Part of a small language model's weights.
Size: width 448, vocabulary 2984.
MLP neurons of a small language model. Each row is named by its layer, matrix (down: output weights) and neuron, and shows model dimensions 346-441. Each number is 500 + 50 x the weight over its row's rms, rounded and kept within 0 to 999. Numbers have three digits each.
A block is one neuron, or neurons of one layer that tend to fire together. After each block is what it responds to, as a language model described it from the Wikipedia text at the highest values.

L13.down181:553609477505510485575433614578541495500571444424397508495495475534509555510583484498465444598478515378423497468517448426475516492525448452427517529406474454492561503553497466527415472527464452548610449522572533486505536521540517449560512477512515599471435543451427449537472453461513502537
Responds to: Main verbs and linking words that launch a new event or consequence in biographical or historical prose, often finishing a word: announced, resulted, because of, there was.

L9.down79:543511469469523507515501495571523441535410551549498517460623484435574448540521394433421522541423531526452448470541474486483479476435490502483588537429544474504495513524492431502540547524475464376457494546501457410467464538536465479541428516456478537486534471509450499449503556443627573522
L9.down113:462522556501505503542520463405514484524545486534494503574531538518472490458440445526448478419501576434460541546497484505547487556365543517509453516502497501562453398469547456520453583578464482399512487490600558505532441562420565522469460433498587468424477462543504523517445549495507482458
L9.down213:519459509517413481499467541555481519469487511423536465473532532469568414510494471468519567566469388503550537470472457431531580543480542577509519458439484564346494497510482517489450607508509452369372477536532484498449513490495464480514516634494516540499485405515585475430519446492591452427
L9.down349:507518525461521498523484565428549519434543454566520539559475491548665509569432466598579444472481502393512519503573443503443527488491532604574434448530460448514445393532493522523411395552513453381458516611549482471511488559483421493472451501528483593512391513536478503420511497493465433500
L9.down818:450472525368569514546564438521491500505456419465505502503502535515553469563446450514503534515414467444462504536538601393418498496538463528554528559466486424458520499576489482537505537467537538509497450506532556418416535539533487459562505484584519519539451533545440507485479552489504393517
L9.down1082:494494569480485493578561483461462430495521464524508512586592630469521514572548488484464508494511540518538479571489451493461481524539563472431526489424639548549485430588515547465519541567459476470537507598480500496621525519434412508548520468430458539493369540477486431496460523561507448454
L9.down1236:494409500531496455550578521511573548552442522482519497468529484431458457492587460524471534463440488532524492510524494465498499444516390526413665529426443510434427542554502422517486530449487529484502494471484458545527446534517541485463513497493410549535521519473490503554466367465380477495
L9.down1370:445376577406452484569460509478539417484463481598543529437526422487580454539545532477515514476455542571533470521458507521542491545526463537570523451475539579512605563524499559535399553426524487444545468532532536497499431569480505486528389551454556524502549385496433564465476498451555549455
Responds to: Last subword piece that completes a split proper name, usually a first name before a surname (Elizabe-th, Andre-w, Luc-y), sometimes places or firms (Ira-q, Ontari-o).

L19.down111:512549414502550469482475532566498517556584482546540507547505417386450547492489459493438509348588541615476507459563539429542469533397466465491478488528538471503535518488570515522551496471591471541494435580456452525562503494460454515707469528495470459567550475511366556497521472486505505497
L19.down192:462495477484530529590551565555516463455488476468508477545424452610430532483488478483476471523496418530550472503498441505533549501467528423471482497531438487520498540571509510485492467496527470455534424521513564460452534520503463457442501486536420545464446484589548527500493599475473429461
L19.down653:486480475434490514551516496513487484593508472441500448553579455510519474475551441442476373475358524441482457502515522577616482496453572526476485518504575487482497511480524516517510562494361475565626556462515462488489494592558560504565529529483447491506485455420394528465559475574585461538
L19.down838:427484334519520472505443490567515478395472513523544530424404548497516450502530456521569446575498527470562442479571612477489528517462554553479551504541477550517535446520462546478396454507470539467461489524361523517477547429435518495511509449586606532472493346599566468549506447657496446516
L19.down915:490429515535500546519520499574574458534428464502476490459391522572520452445499499540546499535500498455512527500531422521446461503506495467492498535497593510515486541467577449424448565459566517561468495398442529501560547515433551463447478441473524517450522514569540378471498485558465456479
L19.down1164:424445570455502463532455553534502569521472498477505552499436480477441526510538569501549532506468607518466532567563521440494471459479490375515475523503558382554606499548576513548529539520548503499568460496550482392548558458474467446462530511562525491505418474571504540526497481471499477498
L19.down1349:530611500456539555490496412478519528469522513456512493444471525576472565458478468441526503546572527396529492549429486541541466512462495570473423560503561512483579512542517453494549464459492512475478458473584491501547466576559566533413547507437421529572439494457367465524436506569526518507
L19.down1352:472410499535422487506492471422472439405490441431509588576496460558466407510389593453590497531477471460563471517506480560497602520506499519455487410446471493508381564439442472533444509580587520468524534509523492543585507437523494492465458544535474380566515501434429491488579510541496460523
Responds to: Final token of an object noun phrase, usually a name's last piece, just before to, of, for, informs Novak that, instructs Gudea to, accused him of.

L19.down287:500493505486439482512504479482476453579492542583499501539559522462556499518575475499445488509483502463554510472532478431525526449470419485438475500523470483488513574505367497529509535433536509517514595474469494485582439516498518548537437437540428547491505521530444496566474580583514531467
L19.down1065:535574495490433547462532470487548447560479589534484584457631475405514528469530386572561513464562439410572530529561505538530551480481455472524565385503551501430522471553576523485520565473434501548565496442444524629427573527473460504492540488524551433521526503424472565526528431470520498471
L19.down1127:528448550491476545510515431484448481533555488480568487553474510552466488417474568580388526445458584482482482482521550457524508497489419553390553486519463514494437508516471491570428468427547520512554535505414421502449519404525519527557449585395485557543430499353580483457566520549459579445
L19.down1207:426557426375481573532420458471451489511451510543527488480507536490507413459585576485513473524341524528557529560452506465527619475475443558486617496506489440472488466432481447480452435449470459531473512434542435453556611569441493484442492503477549550477621528437604387436509570535382507554
L19.down1261:535475561556461529529536452498536485526446481410448495370448443540452444503581482464484541541475512505519467487467405480522504498548520561536540426487511552489464536474467539534505464505518511464566542508482538493467584479545550515513477472493534464422500443518572477634499442555488559460
L19.down1420:436485508511407429461504507487509511439544520519421432554574482593462487522470542528521530444450469506481561464496483512459468444506532506506408561520451522458600480436498487419497526556529580574513522500501525454533484501489515484558449478459536547481372523556542403518495604576456463371
L19.down1442:486529546525480535499486526529465565518494536510544438566458575582548518498634418515466516561413484529494585523487533548643585469532525487481422584517536545532584534540502464551438496483513534491394501477514439530524401462476447538493575516488505392477463516526509502507519519504527488434
L19.down1702:502512582520412557496514563494582413543518543397605531523509464576498535479513414610491496520513486512449551517503536530481450511532572469488504540620499425463450501453437487461594493480511529494473570447495459500503482497544515515470535525528578517493401603431564557517485433523552520446
Responds to: Fires on words right before a main verb, mostly infinitive "to" after verbs like decided, intended, agreed, plus modals (would, can, should) and "not"/"'t".

L13.down1380:428523542476466461514516520524479457530436481449511513461571442530564543498473443538500540502380459486628427435524481474551446497435493478579455545530579469380478489378466509570542497493491525511527656559511513521585532514512504438536529416509516484475392475461558534576521587521504487460
Responds to: Infinitive to and modals like can, would, will, may, could, did, right before a bare verb, e.g. first man to reach, believed to have, can open.

L13.down1119:517516478496476515462417492556470462534434522408529519451498517422425488516412569518403362504427435493441449507505435566541528457546497444400470371406476497484523485538544450506485499593493380500560515531484497417527514524542549512575494560480495487527529488545483442511519501484383495441
Responds to: Ends of nouns naming a person's role or kinship, usually just before of, a name, or who, such as captain, grandson, cousin, leader.

L9.down247:575622450491548482505491442524481541520493539558494447471543514469494474453506544439490518514465438542497416482483538589501460562501449506450491442560595495571499493455551517557499538492476513559463487423481522487417505473511418493524440478550570505476576465456499507543479508444463564480
L9.down338:462449486595425426470518489504496538530448486534449543445523496451567545585495486544427448390442514442577514555432488440504486489509502435485510460478458534614565486456516429422583539547477479537538468513503521514425531492496443573449423522503523434534543508510471512457518501551477466482
L9.down508:452393582466467502478494518583528428444569475584542593407441483556507477490476558456485536375464534505535551559504592522536476518509474476555444431542555531500466502481496503446488512471449517571542523556498501468541464555528486525574644649559480543512476410399550485495515468518457521487
L9.down670:526483506509529426448482502524486487498477579516434525444521511530494441538468472488532483562468564569520526491497538606495508440431526494471435403553558516537502495613498530421508540426489531550499538490483486411565485482517510494530483509452524549538501489475461571434482460514451465427
L9.down901:517475511539450481484504462467534540498414396507466406416501433556501447576476476496451466513466589424605502424523476508459484408496473455543496420493532437565436480463558527533418606471447480542506501527518507534493499439464550549452430521536619455482484466454515494491479594453429575580
L9.down1150:618650503575550428431555507458510505508494516447428490458480583534546468474521546541510530500543533513520527454481533412549525549546554580425448533452470516516429529528544516460540567481458560580477545557502598486504483550436424383434514446537525470462520424483532592460510562494467538473
L9.down1519:450536554566476476520485489514520581546528439467440554509555425391505451437572543402511533441573588563460492578376490579500433539525452457534413466542547480542475405475500516516460491501405466489583490558447445504588446476551489507466558484473454483577456435499489503520375472431500383502
L9.down1702:502455445527463537518487589537409483441440583493448479570562463568455539517513504504493520513474423600513550516561477557610554488521526509546544555592600455557566407451498461393482555454491551517525497602490588464508473610528554448494587478451506463520470518510401547460518523462503552436
Responds to: Word-piece J or j, usually the first letter of a proper name in lists and tables (Jos, Jimmy, Juan), sometimes mid-name (Azerbaijan, Pramoj); also ack and og inside names.

L13.down1003:496519442477565401488541465434491587487555538551571500528508642504460537479468448495533584500595475487540525449462510538495506539440522551575477467510440473493448485461595493488449525525487487408540485440439576575408489503524572528512400439669572462577411522542497505426514488487463461470
Responds to: Single capital-letter tokens that begin a capitalized word split into pieces, mostly names after a title or descriptor, as in Jesse, Jan, Juan, Semifinals.

L19.down533:470444473441461426507501478518491525574526546560587445406558540529514504461543530578413505434496481419483578484569453567520532482507529566487440481467499508507552555525391540584538517482488605502438443505587539525530537554378532542450503480497442522487563571501569399579375507474478501575
L19.down604:527410506538550531459461477493521508582491471498463545469465515512435496400587550440518449463489469633530577480557477549534518463532522477497534432490513378554401489513466539430506554589529463466549506479537467499551458517478484503462511529503408434484559494468493486517513530463359466481
L19.down697:547556580498532405476439570524463529521469544550535495587516432464537511478459392464508368441576479517475484548497450468374503500528548428521514471537441505525539463511475460408562499523608466521634477431535377443509507440467597489495501429403506425514505538548533411493525418425407515507
L19.down709:487427490466529541463416486463545482528438538515535502544442580570566559466473536461448549507494592583529486572511543454438457578526436539528458536454504453537383477426523541546536493549488610470528498591587555497417530523486452467512466555520409461517511467562508547513499478442641529503
L19.down830:513457500477489467505486580432624519497409574545442555435604465527442523500455490409546500509482422569493519496461589400538488509563471427517620591487441442508461515559534501530440501539495516544516487437516489424553544539602596485471549453404364435431509542479501462504628539505477571382
L19.down971:489397538635443487522469479404547547533602480495425428509503471548484554458482531441469496431532498495504499465532483333562520511524607505607462522537443552529524542544525549496456509453392602456474499486484535565438449438539559492526500476503496507491471571585499539483512507451523486573
L19.down1139:478473399519471483492411504461521518465465433451343511478469450519450515471559507527579454474399476461534546557472531561519458526500483424536494542505524510617566457503547503579562530565560552476472605422659479515486500615557527358503485549581508621576478522449501505504567526456493451482
L19.down1621:491589580532518446466525555414475509457546468547501537490401473480503440461474407522512577551495521474525362386530514456408596518523564525534499562581548475469487524500400513498534543553529666538473511561462551511423515523461486506449499542411477451474465568473469450521517488516545496513
Responds to: First capital letter piece of a proper name, usually a person's given name in credits, lists or tables (by Gordon, Giles, René), plus title words like Director, Lieutenant.

L9.down185:421451498485526582570555508521439387474496516422539472518512447553475454473539497517510508474515511428581421539530457369554548492487556414501503497500446388555484616476471460467511434555446508506475548540445556373517540491549522476541530417545530428442569504453486579579594632593559435530
L9.down248:455526478606507491536523484510368533446477526540519523610536461480564428417448535512553475479427476563524480546491466481483457486478554489454544523498486627440541484560529400465515449451558486529474498495452491504477454477546383527445353448522510550516598540511390452526551464503551432457
L9.down499:476497526426485511466557513529528560509602490496514471498478499447493458465556470436514529515379486513566536542430503421587531526469350531455383471429481477540499533457470513557530404478482541534476551544499473528594469493576505506470517535463556570499570414486501523431511519553637425514
L9.down796:496482508467489489412536496569488469501457480514470562493539483505494570541488477444514487529411544432613577488565555499535455523499442352571582460591469481506451543468502501437524407473474484579495582607531510447558426593442528469583525460487466457529521498527490509517415625530451510442
L9.down957:510549507458515459430523494540496389448461477415490505531606415524520525470564463490525615573443497536561531530479571511528460464461508495466477504433535529480504462485418559426477426464452581498510541586364503461525535485501559510560526463482549491452545516504530563556503619502549548566
L9.down1287:526558502588554454516487514528546448498519467337511574500563538463567530499504485472482589427553516457458474453552520491550452499461509520477538393481504444487528506484538542480466471501484562521634448538531445498480464512540524446528461517538456529490632427563488469456503482466587504453
L9.down1555:502467579391510552532435537477468408429587527509498469504509428457553544601500515521501512550526483521466589496517503449454463506475525522526517563477450530524514442483441496428498423544476577485512429532369497565485464528436533546552506624493483548461556555514509533472498523469570455540
L9.down1606:463532401493435455558549528545467508535535540396515397474556416523441521499468543447465497551409515513495465449581513599497447525491467480530437411454437496459446499410515525569581478515474510512561517503461467459543541454477414492610422420403465516489483453440417538547533551410562452441
Responds to: Modal and auxiliary verbs right after a subject, before the main verb or "be" (can, must, would, may, is, was), plus some word-start fragments like "we" in weeks and "He" in Heavyweight.

L13.down831:452430496528412408605540524520588460620489421427531552488529508509552533522449503548480435513445548536468492528446471535573447508508458402498539459459508504460553509515413504486433524433461536527445510611443480447410424428527430476489469444484487587493514542579446434486432551507502464511
Responds to: Final plural suffix of nouns naming groups or teams acting as subjects, such as Cornhusk-ers, Democr-ats, rebel-s, Lions; also "the", "they".

L9.down207:395473470534460587562502478537473570466579512449440539415396467617440511515413500521552477492571473518490531509519460508425499546462422514508458504465465515492535496453511520499490418539513491472531578477460556479564493437574443494539479540500509453477482511538442461532518537589528493426
L9.down647:478543424539525608534522412434530594496555524435486503442510385621500436408425486494532550495536556478594523479532535495503474500479486447434497544513466564528498538520526491415471398472508512534451507466568505466599484535435497566498460456534485566502477477554560537528446521476545482598
L9.down821:540436525474535462485430646500450529477460486564539548529520517531491542523518466482513532437499499542493641413493516522458520539498569588494484499478490515455584465495540514450496448535484458403516525557480421440425484579522555521461444563549555493505497465429510487515524430371484540536
L9.down1031:484434444519460473608569497521542450435370586494528542455528473581437532505496448491524716473509485511517498490478534467540637511517473481541499487536468460536491529414512538498548405452556463540500508481536480507485443496454523577531531491485520491501517480477503495498488409450563497509
L9.down1115:501580473522547457498454566481453470495502544491425465481418449378522495414480361480443526495546556515541539620521525514468494550597382380558600412550537477506418477504563455444574408516473493427504544522451467531596486462518566596435482434554442473428530443558504470493500488556553538459
L9.down1480:463495501558471457428552376518564548531504509476455506499585505514401490465497535516501467490502497500546374506507563441510524495482564532458473506525471498466403585446439490496537442541474479599451494533542481431425537484554546569520505505482461527452499557466554510533570523530591503521
L9.down1628:483534616536474494502529585475543518527494437534557533480524399603461472527410497571432420383459563547550449553528488470474534529550442554431557606520436556545431484533416554414691594507538482491429471500486506540480524461476498518551558510595602460524556483455423453624445489557498463484
L9.down1718:558484496495485612436503547472498465574507548455443630441489438515495495506416516489417521422506462520559478494552484488493564475491504487573492483500616517515554523506545526434610557507581512493499555565542473448475488484551485559564550581529537539484535604565426455550501502544470453461
Responds to: Word-final pieces that complete a verb split into fragments, just before its object or preposition, as in provid-es, ser-ve, expl-ain.

L9.down14:556481518604441563424457542661526530497480402492563502471529530508486490461430461504542525522287529475486557407554465507517472436485527444487591463481495427448562479558540544454518514470472466430497462514481525522483475571550497417511463477502483549564535456515555480548411457457499506488
L9.down186:415511457534563622496502385567444499420393449484467462432552514548436512510510429441500516426457441516478482492414473476485524515498520515479576540453535421459410508491458555494444457474505440492498424592425554504518432537529511579428450463551572557540456490566429588487568466409464374373
L9.down466:506541551523541552467517468479520492540525498527582443431528498440518494497559587505542507478529520463561629525437509638453450478483404500619531473568522486542445418487470417477504427467462515571610443537515616492484534495403433553423483400456474577513458510503502410407399575521389437509
L9.down509:479511523503480476516516521606500474498641538484525534507496502518534510483557494456495480636473463500459498508467566496530498530564500500497548436509383516453561514453523469395555448475535618547460472482541513549538484447688526499467510472479498503490507419475354430559555327540562455570
L9.down662:472479539554468505511545479654511481484496511393476445460542497540476653552565580473440495415396435558525466448535384490436480424483527515495571449557520531558470547423470403406499588409489577532409461570543446507448435517536501534529532568516534509551451483500463495508368454461479452433
L9.down885:507558519453444483617487578496465480538395609532601514468586521608476542425437449495528502515415486514478499422578472466569532452576508473538568515474458573476492435502494513443452489457473509533431459547543497438554383434540515403501497431541577392475562485464503526496456499475483555600
L9.down1239:458503430521497382538563544531498504489497518549483587484544557524522453480469510584495503522415506530510475472561484457506475517394597423443552562476457426479457522543513522448466531498496525483602478451439502590544568496403473578591475524427562468526468555558479506475503371527473494474
L9.down1551:490557506506490530619481478583527441526424521536490490521656512536427527498605508531397528473443453505429364483478395511510535448509531400497551568549506397446513500553473511539526493511501465506573510518442489509496493469479503478521475547422438509456569557484472471569470450463426596452
Responds to: Final pieces of title or role nouns before "of" or a name, e.g. Prime Minister, Chairman, Captain, Commander; also mid-word "an" (Atlantic, companies).

L19.down51:513439500510515476466496525472438496480529535466571516546522536364520518439486482391473512461472460541557526425482592489576478581443486527500512429516495424551448512477659454519564507370483502568499457480514438459462446566580399485511446442517504548537453476490447466511524527532518554548
L19.down352:593449513500441483561548499491495416432553427541475522553476509567479452409427486477512449569377507461485475518536442528476571494500524517456466522599578460534557470410553478491497568457524496478465547488496478547483442597495492438519445442466550503509430488588470560550551557468535516567
L19.down1022:435538426437510508510502507460530505447448585539518424610495497480532492485538546613444557455521460504513442583496543476513586483515538466624505446409449483488516489554496529370610483551481453516547538414456516505591577502521503452549525535543607551480446498552542435475481452558515550576
L19.down1135:452555483511560483525487458550428465480543488528472487532533568593557537413490469499513607511502492451538456562391569473607544539368421502420462539562465463555430586492536373512539439563423490510530526472507435470487533439529461481530529502542549528552446447453571493431417512498505513573
L19.down1342:482559546506485503507531390509527528499420610525480551500532478506498512460512436488499491480526501477554405382465472484573507469456490432400441517546423518577458520479563396620499447480507418604477620512547457488465476471378573451359500530523534562534501484502517474494430500484498456580
L19.down1582:459541549547446485462493495545499524486543553533495555475519502426395532449525474592581505471522467517530469516536509469524570448444567500492510490519423505445460457573512525474496504486533474533445461479434505524531528504504550473388500516573521526482473577430534532548481492475445528451
L19.down1665:515571556549551417520439482413469563529399530496508452445465463563491499496509599493506455501511523557555464518519580441413473466494515564446475522447503449522496458523611547393489592483477428544527590477530416438448497445576471447518514434578462473479534494496512515548548472481434455466
L19.down1789:449560510524486521528514532516495559515504486482485506548471472504541511579507501551506548472493668484554431508475565459416427492478496472500556479467422418567520521545488498490483551572493485518540517437472531519481436390459562508532498458518594550413504333478542518454466532551494480521
Responds to: Single capital-letter tokens starting a person's first name, mostly in table cells or lists after "| " or "- ", such as D in Dawson, K in Kellen, J.

L19.down160:536459431495468527464450455491534512577526535505529490487518438484490528434481507515436424547456405497409487467545576531510666467485466480580572392556486492534498585470542518496547537482544497560521517427469543394452456421468452462506501468513520471560515518508472500460520522566516455566
L19.down183:473472496460411579554463570526481541461481518481563555526466519514538613461507560472532418558452592425545504459428494497486469407559521423528496589436433476535517520560565577472539534488547453493435475457526499460467491456466517513527438529465522462481522525543543483513475607477473420395
L19.down324:474506482502527514592418594579479468497431437462447474480515439484440499497520416503400510525430513488517540533462547603479473627477381534578531493500422473490531439607411528559508442568507476490521484514422458519471487473467477491448483614469580482476466502537469578514543469551484563542
L19.down683:519557466534484482538403662485610502599508493583526511546510342495543470607563480486494529452479458440449497474375428473550516453473473463534497543455500430470523541562483488566445496390503536468405488448506462440527445497468414513518517561516428579478424529503550515474499530547399528549
L19.down981:524464501441449501465473457506475562545534582466503594432517507418497467518542510489570553445486454649480519550544523535498423523642431450497432495558518509520450458510584530527476458562617549474555556516530553548460566532491569571511515465470483487537524528550526560464459513512581468500
L19.down1040:529561614508450511510463502581489505574497567587438587525553500497521512528428513450499631496451477473497417444506505417457566427478399503549517491433439433524529591640506394548507467470488505525561482488499478457474463505466466487480494495509452427499516537435367433521569490466460638587
L19.down1175:523615556571601488434548520432498470494519575541452466510532567480464519484473440625481518500535516444513529654478565536496489493594447422437518549398498445510488473479526462501466409468565448521527513488457470499523448469517411521543524461514440539477540480419506467476556408574518483570
L19.down1405:487436522511570542523505404463513522507546559480573506422500523453502521502437511545550467533411475440541444386535569553431465525595485542458546549466540430523488423545492616427552423487466539500471489470452481468444456604557441532427510460543477585540586590527521471425426506534402554464
Responds to: Final piece of a main verb or linking preposition just before its object or complement, such as claimed, suffered, following, due to, criticised by.